Part of a small language model's weights.
Size: 14 layers, width 512, 4 heads of 64, MLP 1024 GELU, vocabulary 8192, 30.5M parameters.
Architecture: rotary positions, biases, attention and MLP in parallel, capped logits.
MLP neurons of a small language model. Each row is named by its layer, matrix (up: input weights; down: output weights) and neuron, and shows model dimensions 16-143. Each number is 128 + 24 x the weight over its row's rms, rounded and kept within 0 to 255. Numbers have three digits each.
Before each neuron's rows, "fires on" lists the tokens most often at its 100 highest values on Wikipedia text that the model never trained on. A number after a token or word is its count.

fires on: " which" 43, " that" 19, " It" 13, " it" 11, "It" 5, " where" 4
L5.up628:101137147111146065131085167141134156126141099124110183123107129112155134139143165155181114117104094122130146128116123110146122135094085135088129119149151126153148144115146085128150102129162080132168130079138120145051143152106084164082122115165140153155100147124152140109125104143119182094147123124136116162127184102087103117111122116096173127163147112114103111105129126103138141168124
L5.down628:133124142106112119146083165114131157158121110149077127161112143139142126174061148115165106131119129112157117127136105132154177171082116097148171131093121129118145100138154149116062072136135106116112163118135116139121148134159133133128140139147114090109129113106133118109116170140140173138112131122123118111116090106113151137107116138096103125137124124172117111160131116158133154114077

fires on: " |" 41, "min" 6, "ti" 5, "," 5, "amp" 4
L5.up768:123152094067127105148155100071129118137148121105124129127099163092160115140089117136138147149128126133125139123126120149130109138135133116128137138177170172117146127094119092140130131134123151141148079103144123121122154127113114073132107146116093112156133165153098114095144114132118122117157144121083138108120099124115176132158102113115118156132104080133143150152143081130132107145108
L5.down768:128125169135134155120112113139113108097149112086111140130144137093137148132155123089097183102145100138159130149175086117174155143185124142111097135081081112160150131127117134141078117108142152129135099108130124129176129123150121108135121128144142119128184121122156114134099144106148125126142122124138096131161136140138144125154116168156110169145133110132153117155149156105148165127168

fires on: " as" 49, " was" 7, " named" 4
L8.up142:093141127149106175156113128142151154144158085165125167134139098152112101171086115149150150112127140140112151141087118117133161122106150132146115098153144092142123089114134090113130143125138117093118124152130142143118102151171141107138178124186121141102137144113151127126108094107112140148139095102113109091140156108106121136149170117185142111067134133131128139168160110165107155147127
L8.down142:103160076134089157143167143142086138137112110115110118143140169130145107114169152147144107124169134103146093111139154125144123146121081132138112130135070115112105123124122134096174104164110131101175145095120146120131142121176177080151136148153125143073092110156139101090082143138123140138102140152153162113150144120136175125116143081131110136139097129155129120125141096121138132126128

fires on: " |" 72, "|" 15
L8.up452:098093149148155181101108145136170136140144170127102179096154154130136127113161156151142087134160114136131151120145089122140101108114130138107133176134138100130141155108137121135127162085096147112123140092155167127167107114132159135146119087115137134085153113065130135122132120086150153092107144133114119112169130114106145130107144129095129143135144140148156142123126144135115137123108
L8.down452:124156118133110087148128136085084113118136094153153109145123119153157134132087089104152151140097153099084144140150134129131153129146131116131117081133096143124120119133110152198142093151137108136155110129110080144090116155118129127114138175080141119174090144155140134130155167150113126134147102255133157118067162120152127138126116141175106113115108126107102132115136110129138113129146

fires on: "=" 100
L7.up786:101110160141109142125137170127083122134110136116132160113174113130128094139144119138154102164097150098160139114099147131130134133133095136106115174203123133122120086092125140143115113111109065161164116095165102150065134136145095097140163133110114127088132160123131098123138093107116154165080168122073093103100114148167155131096128122121124164178104129113117149162167090095123123093109
L7.down786:106117153140127159119108168107109126125132165106152174133168128127131085108118144127141104130117145134138143116104136148124113119112127139144131175193129130119139129084108167172118125127117101140129108096171126141106127127139107114119159114087116112090121132119111130125138105117121157139071157255081079125126122155130145111114168103117104160195122121118130160140161092120136119103123

fires on: " |" 57, " and" 8, "|" 6, "," 4
L10.up444:111106182109126138134180115119068096145111163095127123160146092136146122172112096113089143107163104101156095112166142159094090139142164123073163081199160139150131138100140129141080123112137150124124086116110054108161128155141078101124108130096139086094170090105120137135131156113101137118126167116143132119127181134128152173121119156124099125146144101131123130169155123082146112178099
L10.down444:117111126127133104124134115149124083104132104103144085111138128126108132157113114145135139111135128124161133138159128147120137127142133167130116091123152106117094124110114109142131134137107121136111117139103138124145122109165162145130185154118133159089135109100099133102143122091145164099161126186142127101105186148171081095124193114123140166115175124133121127123121088105131131135150

fires on: "," 33, "\n" 17
L7.up258:109176143152110141144116167112110159142112132129106121129155082166126161097105127136119125105123149134156136100111165130103150094096111113071144148181164116111109137139065068113111156150121094123130128127188121120124138167120134178131134152153141165098122170146146141097150120107099114107158170118158107117135120160085181122128132145136163159154143098116141085133160109131077128175113
L7.down258:127188138118115153139156140091139136110094076195068109146139112146079165108138116130110131100107067099157129118150133151121147134109123132122187142169088099141124134127121118117120162158136060141116120105177125125124124148150156133134073128146134133113132154111122122126176120138116111106104120159150157156116149128077177095107161110143130100120104172111116102142149111127133140068095

fires on: " which" 29, "=" 20, " that" 11, " as" 11, " is" 7, " who" 7
L5.up766:107082146155121113094140152129128151144137106147108164109095150097137096163134136151169131135121101104139125123094175095131125164124065133098109112116099132147103111118146130147117134121096108165122152118133104139084178161137101147159149118164141167121163165087185156118113119091105142097124143130137094115084146176102123135151133117110143107142145128132135108140128107141115147118113
L5.down766:166157149107121121104116135133121176121140101134074108106130160138110154125086158110129121111121070129170121126123140141106126155117085115097115107142187085139115104082154158129096097150144105147095136104141104124118124153139129152115089138161121159160128138141131135110083130113146140130151172154139125115102117118128117111081125087118152112134125144143115131117115074127143085127129

fires on: "=" 99
L8.up839:093120162119119161101125149128114128116092180081175166148143145137120080120119117118151108131154130101153139116085133162133144109122067115071121155189100131104147116082112159143104136136081090105121160093125097164121130150149087153142161119121141135104124125095134101146114112080126179094115132115106126113129133168144155108082101109118118176148153152173153144137160109132131128109102
L8.down839:121146138110135111133110117135129110129103162120120095134111142123121084087124136116151134131107136107117129132123112144097106104149144104110130093121137137109134120120121148235135115117097128133123177128096108151128124152119109119132131140118113129137123110130095119127139124132102145116123125255131130147159129123105123109107104122135125146123132121103118120139134103132150124154120

fires on: "  " 23, "+" 12, "\n\n" 11, "\n" 4, " (" 4, "ate" 4
L10.up364:089143153122128161122058136103106134162115151134145137078165126144118109121126125110082173151112165134133106125107114144154109119143153153085100112096150169142114093115127137130179110139137124116089151080095121124149096108095095093109134140114123139160127107119126109135091106119138119133142122135105124117119131104138109117144088121154154170091123102111093110115103125118159108168136
L10.down364:147142108130096117112137088140121119147109118139148086137106144113132128115153129120134095139133128122150144142161170134154141151163143155160160105116152181114132135181144131189140173104143124098091144138120081129083109137091088137097114097103170131159127147123142118141073118112131131108083127222126132076122169127142165136176107113105149130126149140132112137144144111132165157153168

fires on: ":" 25, "=" 19, " 1" 8
L9.up195:115125157107157161112149151116156059134184098152089124128173139120145113126106099140135118135166139124190100164129124137129136125155156142120148112139171124116103128095107094150068146108091087152099155112094114133141103118106155130172122127127142096119115149120110128133183128128113191125114162127117124122148130141129147150147129131171130118102114129104138167130163132101126146103145
L9.down195:125110145127166078117119120097140119192132141122107121117125114125124158140150101142152148125098125103111129136145137131155143143114080061117136154132150135120141128125135145181170134143130115109141120114127146126145162154128095147110152116118135127157160088099122104164154102078176124110135121165086158155090147184130184149120123155114130179094118118115118117123158124154107142082153

fires on: " in" 21, "18" 13, " from" 8, " a" 8, " as" 6, " was" 6
L8.up284:111122122192152161121105120138162128130143137124114136112093128114117094145142131123162146131149162110154160107136117119113120112123149132134103108116107131102157077108171089128120118084144140156090148134114181103082163156139125115123148144175132124159135113104136123112133113119164101132139112121138108137151145160130103139108142105209126139151102117152113115096130113115092134146170
L8.down284:109155074114187132140149141127139141141094134154097133128125127120104097096166161112106146126153145122163121108093138108123170107100131112152125117089102118132147119102148092099128109136151104125102113180140122138175160141167117125171141120166105116146113110119105107090105160102088088154156143075155126106152146159128121121137129104084162135131150131132126141123120084123135145093158

fires on: " |" 66, "," 14, ";" 10, " 2003" 5
L7.up842:144120180115145159105154148144150116136105170126119144149139126154096146110161105125104081168107121111135149141084104133142136168171135141111124116137122133079112148088114123156119095119073102135095126137155137141129158115106125133149142138180155153119105112123123139138102104130128134136131164121113092129139134159117155101126096141105145141139127136105183158154145166146117117142111
L7.down842:135175131109131131127180171139115131114107128107084105122088115106149119111129144157095074118128125107112188144125073157129111130118138088145136110109134133123170166158121108207108169088162165171143163119080109055143115133132119178158175135095128112143136106113092113118122150139111126120132095194143170114121143134133129144112135116130087125126122153130135154108126147083129072160115

fires on: "=" 98
L7.up439:138095145110143145107147174144074116133144116136113127145181121129125111149146123134158149150117081112138158137100181128126115131092109140120126123150120164170123113086121107137138136103100063094122084096168091106090144149130111101152151118129090083102137140129136101141097139111136174158089165135092141085123133105186135061133121129107163156144136107136118183121191089135127144112102
L7.down439:102162174112132143141104104092096130123125118145125121123127155130144107145128113118139104143100101129145145138130160140117139116146125124118142154139119121145127105132164101176106127121125110146113102130160140141101131130130122128159100145108126134125124152104102109121140104108124163111125132255095128147125115114123139104090155127109081129120125140092125185150150095134137115111146

fires on: " the" 37, " and" 15, " |" 8, " per" 5, "." 5, "\n" 4
L9.up235:102154145137107149165144149144095118131125119153116128144173132114133130152122113131141105174150160098128137121140127111139083151172147152098135115160155118124100140144149174158143096101105141128143140163091091085165125125144088080129146096100104145071112161139132148133155136111141135132129174124146152098103166112116119148137127172125134148132088129150125155109130110154135140114122
L9.down235:156108094114141092103124102147150157145110118123169132160162120137101075100130123166142134111123127123114171125143128107102146108140160149122132132124133160103139082144138126181123126153144090127132101156127132164112141111137164107147129148128110157127105139128133115092130122106113119102145123255151166142119108121107135126106123084139161137095144127126091144113129146092130088160156

fires on: "|" 21, "\n" 18, " |" 13, "d" 8, "int" 4
L7.up301:144159166090119157126122099125097122175140133118120123137109095134092170092087106158133160111118106128143138124098130139128137139135100128132106119136114133069145151118117106150129127128121130139123109095126107138147098142142174164118135154132157150125124122153137103126133124141111136092133144122126169100111158137095150079141133118136110083115136126142138125126140105169133130132109
L7.down301:144153116122128145149102082126134088169085147141131120131108163118117110126160121101107136146140133076116113139091166163128062137161144123143145160117115091162121166123157050138115111147112138117111136160155087106110136108126114140171156103092123149172120123144114122109143132167113119115086119128130139106091165143124121131124136121098128113132096119123139119115133115126105120180134

fires on: "|" 28, " •" 13, " of" 8, "-" 6, " 1" 4, ")" 4
L7.up908:132150150085133127175167116147149090139123151165131109127133090148074105130107149105145105118121146091206066121125118113097119146073121131137099164129180150118108089118105118146138120086095127159097128158109162121149123177166158111107115147103121138104143135117145106115155116144121113131146109123140122093126178147132145151133156149110146126136113158106120122131108165185133150096135
L7.down908:143142153097099109114125102122133134156142090123131098147117135126084085110161075113129148118108133160090143171145149175136115132133151122090166156133094052146100141140159154112137164136106131115111126141139146150130129091125160138146092124114106110129090154111137161137153130118119113119172122054119115098078138119110147137078155102132098122127155132124106111156118118123154135150157

fires on: ":" 38, " |" 13, "|" 8, " Total" 7, "." 6, "=" 4
L6.up855:143114110148122122140154157164112136101119105131183094145187139124117091119077099125102122139082091093129109109120185118148097141119122141160099076127132134082086101093123079133126112140145138115118115113130103129144116121155164113114109113110161135091082119111137114156144144166169134155093117098161101128125127103160077083140121170137132108187139140139111138206122108140141124133132
L6.down855:128142114104123104081102112093136149141096139125116114136052151101111156133113154122094144096170100140145155149120156112107148123137148069130150144139141130117156164148102124134131105132101128078125143120125156139124102150118115117121129120128108121084138168155048114121111137114132103135163134156085119093164119103116146144148150097140117155119092154096159128101188127131100122126136

fires on: ";" 37, "," 24, " and" 11, " a" 7, "\n\n" 5
L7.up291:176093108113208106156133132120114159180092136137158111118144121140133131140134155111136093178119121095101137130121107152114107150107087117085138111143126154110091150101101095158143151070125122079120117161099141139155118081115127137132105124120142158152127155172132155128098123139116142116119140127099109112087130130098167100098121180106140125100119120135137178107128138107128174106084
L7.down291:136172110079100118149121148112096121124121082159110123143150169129166161114131109141145067124087110107151150125122116128150136112145123111132122085126101160087140104130113158149134167148102100127103139138111119146130159127111114131123082092151125089133126150128129130137147086114163088132157116215121156141100156120101097153090147128136097116122113120118132108170107118124106114104121

fires on: "." 64, "=" 21
L4.up795:098113161154144160121168157134114125150111125163148150118176152133140091126110076126122097112113109120162149108109145132134145120117082188089119189175158145140141134115089105109117133147147130134148128131170096163064143141122064122158116139131120126115100116149121128127105134126161167113114136136154091155115118118166114127115121124146172182123135148122129173152161105131134129128138
L4.down795:135145192085132138164145151136164105114135136127114107118097125100160093113116155115135093134151126102109148128136110138148109135134138105133119119132117136142109148129126111187114106109117121146117106116158122113146121105116088154168156125126126164131146133155095110109112112142169146115121159255115115137106072086158130140111111143122112116158083122095145154119147141106110116118140

fires on: "," 52, " |" 20, " 20" 5, "s" 5
L5.up644:162168093137141089140153071106084112161112156108127099127121138137095124133122083114131112141132151104123170087128124124118132105164151090142115108170135143145117116094125152141108138119108124088113181090128135107104159115141140114076111104158115128163141177174101103135129107185143132169120110096149133121125114131142136143155103143129119133131096111140137175149148112103119113117136
L5.down644:139140084110107147156125128121140107141150123148116181163160160142124144110090118111154095115082116115153083162136131141138135127178114122149106110150121102118110143156115133151101124155134103134111161117098136139126081116140121125131145090146159149171095106086158118134151129119093151165120121138100084098147146132083118128132140140150072098143142117103122123165105114105146148089149

fires on: "\n" 72, "  " 9, " |" 6
L9.up901:089106168105124131107139142122132128116120106088145183134091144118139148128111127133143109128121134156166161156131149139130139112110120126169121147135142108123143127094123103107086118145130136139104142102155116167137103113131150115131171121118135119085152111093096113117129156076120146123075120115127131132142112144087121139122112101142138139146128106161185140124129106129129165124088
L9.down901:178153068163136085157148090110116118153147091133165110145143118093117130099128092119177161127106156109077116144114102138128126134131129103133086084119107139138119112111147168158167132123143138143145142166104113150089141129135139092096150131109112125159125168147113140156161130128117143142079104163159156143079185132135119101168112128136098088120130144112045129092109141129135124126129

fires on: " and" 30, "." 25, "," 16, " against" 8, " with" 4
L6.up859:128121129074114131079178157094126158151159154151120106099192073124156116135115158141097048101139101108148149121130158132125129087094097131113121116161158097100108127120122153131067122118138087168124138139125155158108117071167119123126137133152117153093120125135165118109098091137145124166119106123122126097118131119141122124074146108141131091138120131110127133162122128166144143069089
L6.down859:129124102102115114130142156108092150091149093145110088115168111163128125113124191126081108118081125150123119121112145109132124153091117120150134125160118139158121170145127104195097148129163129130092154121122081103134136109119133130129141158143145126122068129186109126137083104137087169126119122246136117164163144096094132153171086160157150110157152138125127147140114129149120106125142

fires on: "," 88, ";" 11
L7.up88:166133154125108117125136151121117130095127140133103105127143086164118160142156147125143114129143144098157149129082117125089097109144085149105133143119120163061095124093130101169155128114113089168075119135146094184139133086172113144131119162122152160132103140108124135160118061116132099156128117121119146091141132156112116121088113125117147120163109128120143211129145137159135122112099
L7.down88:132145102092153108152129159134111138125112097143147109134124104115128185132149107105114097110160099100163151130107113113144123151133131122140130100108095158100149126112107207170136107099138104127083146115109137128136153155117119133110087123147122129116133167141133093106148128140107115151114094233111115163151161146113099150117120102128117125138125099107151133130123147121120132137119

fires on: ";" 16, ":" 14, "roe" 14, " |" 8, ")" 6, "." 5
L6.up376:142150116126173107115109108132164139086090126132164153132114125156157112143153156091136134119151131108145142125112118119150138154121128150121158143105128095084119164093168097142172128122117125091075103140156077124106158156098112142152110099146101138140099129141124100130131093145136097153127155101156086126146114164081145095099100149129164118125130115071109117136154144132130140144117
L6.down376:104131136084132129149143177111082127137137116123083095112134113118192107155130130153158102117120120136154117118155095113116152128119100148116103117165127155173146160147107143121151140095125066103161137138115177089125089087137160175151143123158122141157149129103126115110090164118128146124127125119123127138140131142143067168107155106122104149113092117187080154120143128151141082116152

fires on: "," 29, "\n\n" 14, "\n" 10, "." 8
L7.up815:129126147138165163150161092108127144158106116179130127131169118110139112154103145111131111151155155125139126130145146133122090128132106108093137147166164128134151172138083135167151126134144142120067113148158108088073108176153148151092176148158121153103080151113131099091154142093103142129148135126142133110142167102098137096101130083111167147109103169121149112131193132115080128095119
L7.down815:114146135144145149102096138083151112105152106153170148102139108162090133131145159148095165128093125115106187163136124104117123138112132134127135140139153100127120081153096109148141152126146124118063155092162178126175113125116135132146070125137140112145114134123086157126124105179150120147110173119099122120132070125115163090134126129141097113116136115138128137175122110150137150113129

fires on: " |" 43, " 1" 14, "\n" 8, " 2" 6, "|" 6
L7.up120:120113177095143141156137106098139080166146149115124099140147095177109137135121139126148088132114151111131116147054170136128133151087119134106136110172124157118154134135143127158130158138104148161122172137129112090154121136172125156085117114145109112135156145093108142134119125140098113149145105127138118120118188124156116096117109154118114115074129132137147137141148158172126156105069
L7.down120:193124155124098122100106145131111121182132142149121131091166160102157115118144102093120152112078099100134109092140105130115137102150125166132140139190126091152139086123131138087102109128141163076121115123113102180110160110099149130128089128106137161123131099061130126120136118101155128136135111107159135148160099106089102146102173104131131069160140144111131167134147169155120111123144

fires on: "=" 100
L8.up123:116124161168134156115118152125120120115145149080132181138166134141137131120120128138172145104104142143124105089113121131139090149097083115114110129179130156114151161075096129151112125132120135109136113100140081119076153116131100135128108132112095129109130100140136095096102154137099154153090157124131107147126120091144153081096106111110148104113125128123109162116172103110131114118128
L8.down123:142132129137148146145121120131140108127132158107125117133114111160130116125118136106117123145116146132141125130157129122156123131123150122136115119132124134155125126144105114196116134125143109115105136147103100141122108129134153161116126120157132186124146137141120104130127119144125121138120108255144133129132119112133117135143149139120111120097143108147119139137135160169171128142106

fires on: "=" 100
L8.up489:140114161128134175132125190111092119112114146081103146137186105113160090103112114129104142113120139101171164158129123106075120066086098149115115161225088128086142108104147156080107126091136113110154086096175087147120141119153092128088185110146136134106091163135102118154136135107112152154094147107072145134114128128184139083126156112105139176138116131151176161184169067105136128119105
L8.down489:128147133106122111117130113106132131132130109135149103099166121120122103129086104112125112093139150103122123133100116146092128103133142122113134115104152135119128141105159151184126120104125145110128133105136130143135131150112121118134123136170140122137121135114105137125106137116147185120132138255110141118126138094107109103106159135132153140115133136118134130130138097126129153144119

fires on: " and" 41, "," 21, ";" 14, ")" 4
L7.up839:107157130132124100121114164123081112172092179118123102129129134147137166158108146128135105095143150125163102105112106123108083109105099146109117126155149149087118095130119109116146107129153068122133136147119118149114146137125135102095086124148141112151130154149136119104093092106149127142109120115104080093117135121104152087153140203098181125116128119137165158122109149116092179095130
L7.down839:118149112089117112128160167143107131120131090110099066108156132092108127136155116120110078123104163086135147080141136116132114096128148129141102098129129143111131124136089120178151148139122136139139116121124109139124148097102108122116131122136122121126136112126165129156133116115113105142125099191130133130139152137094118133162129135141164090123109098122131105124134127106110144125107

fires on: " was" 29, " as" 18, " |" 6, " of" 5, "s" 5, " be" 4
L7.up948:129143105152144148106081142080134148137130139096099122148139089146159121173108131133147149097126158090155118104108128130111138140140109153137118118172108081145092103127091106128128149089148155129120119109141102126078130144159176113096155143131101095149130143121143118126095139143077128182065104109081106105128086131142127112125131112161180129123118109122112138095146122129153128190123
L7.down948:120166109161144186124155145118115150122124151168124097102142138134089091129175123134120094141119149159111129072123153118104147097153133149115137122119122119123096140128081135122118109117182121112150088186090132183150101138131122111137140106152132138146137145134146108105066101118113131133112107171161138072104166131117175147138145126124123160129111125150133133091146098133098119111158

fires on: "=" 100
L8.up650:110132160153119160116114165109090126127104163097147162147178118116122085127121137140145086141108163106161156108094153130118103099122100126109130173192131126120133116084097154126114127119110087152153107092166122148080138133155094105133161114111114138082118144112122110124142096105137142147067171131071082102115120156136161114081152123117108168194107124117126157143164085120126116101126
L8.down650:119121146132124137121123141115114118147126132118128118114143129121129121125117130134115130111122123133130126123126127129111115108123129127131126119141124137116127126108119129216130133128120137118124121112138123132120126112134134124127125132134120123113116120120126119125145127119127138118126128255120114125130129133118126118117162124140142140142131127113127141136140113124132121126128

fires on: " |" 37, "}" 13, " (" 9, "s" 8, "," 5, "." 5
L6.up92:121113114126141125095136101114117142138089146114152139113129116169112091133175142103173139135147097116176110125146080113148114130143101167119128138099123105120095145144123130119132180099117147142096115117122146112132156145090113105104187118143149144136114102178134130113117094104096133094114140126111100140136182130137120113079109133147143119139139151107088154146136140128110120118136
L6.down92:148101146117192116119146119161128146125162069129061106138121057131149098128110142117147114122107103126104177167099099117109128124078132133135179124115136152131135107159131167132147125124114120159109121153154139114140110134144129135144116124111103096134132139114116146075136135129125116094105085139129133155157158159154129144142155144124126101147089102135109116129122133116107108129143

fires on: "," 16, ")" 12, "born" 11, " –" 7, " season" 4
L7.up727:140096104134117086133129141149127097136141143160141132119146111119097163153123120127117149106108165087143080084145127115069111113114085103087136138145132120128120089128142094120126133095088074170145151139160122084131164152140151112120125111138116110164116126135143142140129112082129131137137121117141110085101168123073108098129132131134122104129124128142161146136135128165127141075126
L7.down727:121136099141115114145141144144119164101116088131142144099146159109127133098154099117107135157146108165098184118131089143154164121154169129193133096125098146071186117089101083173148127122141112148151094102124144156131102111128123149092145097112142112115144116105133136116121127128152111180126137155110125144133102114115118115101156120126118090101112088128071116138145184131072123134160

fires on: "=" 100
L8.up318:123080150112139144105129172092106108104104131099161162136157119097119101158111137150138113113121089129153141102132130130098131124112118146150106170190118120125130139082124161118096140131092075145132145105158129152110122162171109145161162098115108149083103132117119076124121102074117134130098164117085123107138144142145155114092131112127151179169108145148128145152130115130099154096102
L8.down318:132139123133124136150108140125108117135115134133128099106155138126136107127092154124129133117108142117111134133125141114097127109140145127119115116132149128108138115117125132204119110109128143125118140114111135124119143148130119083128127128138124137130125102125122111140124137140105139124118105255150148127137130121101131121119164156160138109135126150116126118122141127118106155145124

fires on: "=" 100
L6.up48:111125169132108148144154203138116115116108120113130158128149114140107097141146118135137100140095155089134144105076140131123139129151085106103123190197104129118136105104117132138131126097101064153136129106159108167066151154151080119155160123114102154106139150110129090144110093107137149162105182109104133100110107125150147124090116113124110156191088125122098167158164141112140125096102
L6.down48:093125149154129160122113164106102118113118148106167170130172122123142082122135135130149100137125133110143142114102132138125109109119103126130118181200127126127125104092108157165117131110103096154155112101176106144103129118145088119136160108092116132097133116114122121121155101120120159154098171255075087095127118138142127120097146123130116159202121123113128167153151087119141142111122

fires on: "," 74, ";" 11, " |" 8
L7.up909:126139132109134144149104108125118123150104146122129106126111095093133142108144162131098128085163131091134118135105112140101124105137115139095143091109139167065125127076117116121108132132080127116109120160161126136147115102152086101138117147156171156127138110142148138153117103106167158128139126122095142119154138177115132142151115162136134140097105174168146186158136137141189142123085
L7.down909:141111101097131093125139112116122158135124136138128104114138124109140149095157124142122087090145083096163139127130122141134111131109149155172091105144124185116161098119102146195148150096137131142113116112112177153131107138162107128110122152126162118069129131129170114124133163148119095162131089170142140134171170138117101122133169124142141095111099133142112084126097143155151133124100

fires on: "|" 20, " and" 13, " |" 10, "ed" 8, "d" 5, "y" 5
L5.up134:129164139072113166095151092157126117129134150151097073105149097149126139109106124156116109120093179108115082143121148169117145138156123120185102114117126130098158114107213174135099110140113096137144098125143127160167105155124122125119137129125162156136164125160136138110114141135099151161158146114101152099124168131082132155105130082121121108120137107151150095114198136148172081135142
L5.down134:156107158125108134166121100156160084148158127119126116134116105098109088170155111188139128149144166111145140151136131114131171106108149146107111109107108139155148121148115088103141121064122139132117141186136103115141180120129119108169138112140108130161122115115122148117104160155154128129141145111143112128115083165145127165121104133145157141135135106078078117144132166110080128156092

fires on: "=" 100
L8.up612:131130154103143148141113175136099135114108143115139155137170125100144070128099153141155096131111138108125131107083103124096095099102097138113119163203100100155129129089124155098119072082114097119135115093150088176107154141120092135114153107097109155101115108125141115125132127133129141156095145120074109107134110123161158112084145099154129150202130126115133176146143095141121105108135
L8.down612:121125142143113119118149124110139097151131119126121095126147127114125126127115143142124147111129136120120134112144104126091115091124147129150109098130147141125133132099141135198116129109128154117126130108112113144125143125126118105119130138151109135143116118128124125119146131119130150114129093255105119134148142146113116107112163123159150138136159118120125136158137101123127123142133

fires on: ":" 35, " The" 13, " I" 12, "I" 9, " of" 7
L7.up537:129113111140106117123115145135149129123096136105158142150133168126121112135110128130176156113134104119161133139114099116133094133139089170146156092118137114149119119100132120140148144123076138177137156114123138114086129091164116083129135130161143139149160153152165152108108145089158152122086144103131132130143147102108105123102132172121118125138098106130099118118095126110090189100140
L7.down537:108142181074155090112137130154139144142154102138106118134086128163124145152099137138125164142122153116116106132167088157115095125173103101096114102144133125141144095141123163100129107107164128101160147104143124140139122149136120129126158151110161117126127110156129134132100157091036101132133100075095126111116113157109123119137122101182142099141116113177145121135157123127118155092120

fires on: "," 52, "s" 8, "1" 5, "4" 5, "9" 4, " 129" 4
L4.up887:122100093118172155111130130148118102175122153163132093144112096130099123137099120160096131096098173134134165104142190139098120103144113108123132144116100139119093160112062137138101141127109140106141133126088177126132137159130109104130110087101136114169159129154108080106134151159090095124121111116147098137122113109177125130189137147186134118150087124127126151170108063151112127167126
L4.down887:108087051140133123162164133116112119150136062148120196146138126137129147130098110069103095112110105166120092114114138100143156140136133144122123115193142133137166158125120117124131127151162139093124159106123130148109122153111169117149111157168134121083128164137164145108147164127146135103122077106145145087158128160113098164123133097118129131126132139135106137110086138144117093134092

fires on: "=" 100
L8.up789:109102159132122182124129167124094131114080135105167158121164133129104090135128132143149118140110119134155124105090138163121089106143102128093137166189112130111147123101112154143104112115088103171134095086158107140101146162152090124113172105086108134117104133128142113147132106094102171130095174139067098099084157134154158098094109118098116184170125128142126158147186112111114125078103
L8.down789:112133120120132125131118117127114109125123144132117106125128144110114111132118135127122140126111122108125113137135137134096097114127140139132109114119122137129128122121152116220119117120129142118125128111117119146117127131120102127128121130154116129116121121130141124128133134129122133131129125255137122130159117113133113114128146125146144150121128125112136124132140113129128125129126

fires on: ":" 18, "ed" 14, "s" 12, "." 12, " of" 8
L6.up216:105122083101117135116164125094121144123101176117151111102158154101115057190161129121144114129122118067145091128118145154138147121168100114134140113142157112142144123113162126094134142135119139109108161160134083140098134118182124106120148105138152120137117157090119154130122115157162144165146122126127100141153144127122076136143178153133157136150122125110102125122133161123108123124117
L6.down216:130115143150122143094128108097140128097144112101135153101104085122110139147118133180154162131132117124128149151167107129150119089149126131151126144132150148121173124126085127150117101136153148139156077140139130090115112131140090081118150167141105164143154122153103110120109143112110119155148136094143156126146161099175101120131170130145089107140110136143152106112142105130134119119132

fires on: " with" 11, " joined" 9, "=" 9, " as" 9, "ru" 7, ":" 7
L7.up85:140095136132086121161124134099126142150136143100120143129133164147134144178080119135116157159121134117142113139126110126100142086116129121145140132171138114101078135135132122112107147111112108142126124151124118155116104167086129171133137142127106127092150138138148103145111083097104128129132165108103145123112133143133132083131103124112150134138126148138124128129138164132131144121106
L7.down85:097105157089160125108140129082153147146121113117115138131124106166127145132133150150146113156128156134127108095126126111153138168140097110112134109109115165124140157118129149147144126160114144110126135142123089122111121140109155111147093125162102177123144077103147147086150145113139128141148162140088100139145150159076119141133139135117140148091078131144118098124103142159138126140130

fires on: "\n" 38, " (" 20, "ed" 4
L10.up937:098149116078132134082083108101138143179113141135157080135146134115131120135132139135131144134123148154102140099080108150160178145080114146115131138137133082075136123121112176142137124147150104133086095138119121127139065125108106136091146148160121129129142121141103116111116115134092075138121099130109140141119132161091146120148163122156113146102105091176153109143135108164120108133119
L10.down937:121104100151109141090099068154130141189125094125142112104116100149101133160104097146162115137110154126136066176102118095135152131123142131105071105124123135116133128138128167149114180128110131104125111120107097128124139121124086097108127059122131141125074094140148149118106128125096124117179121198124144154132133125094124137156144152097119116095104129153093097121144137106163139110102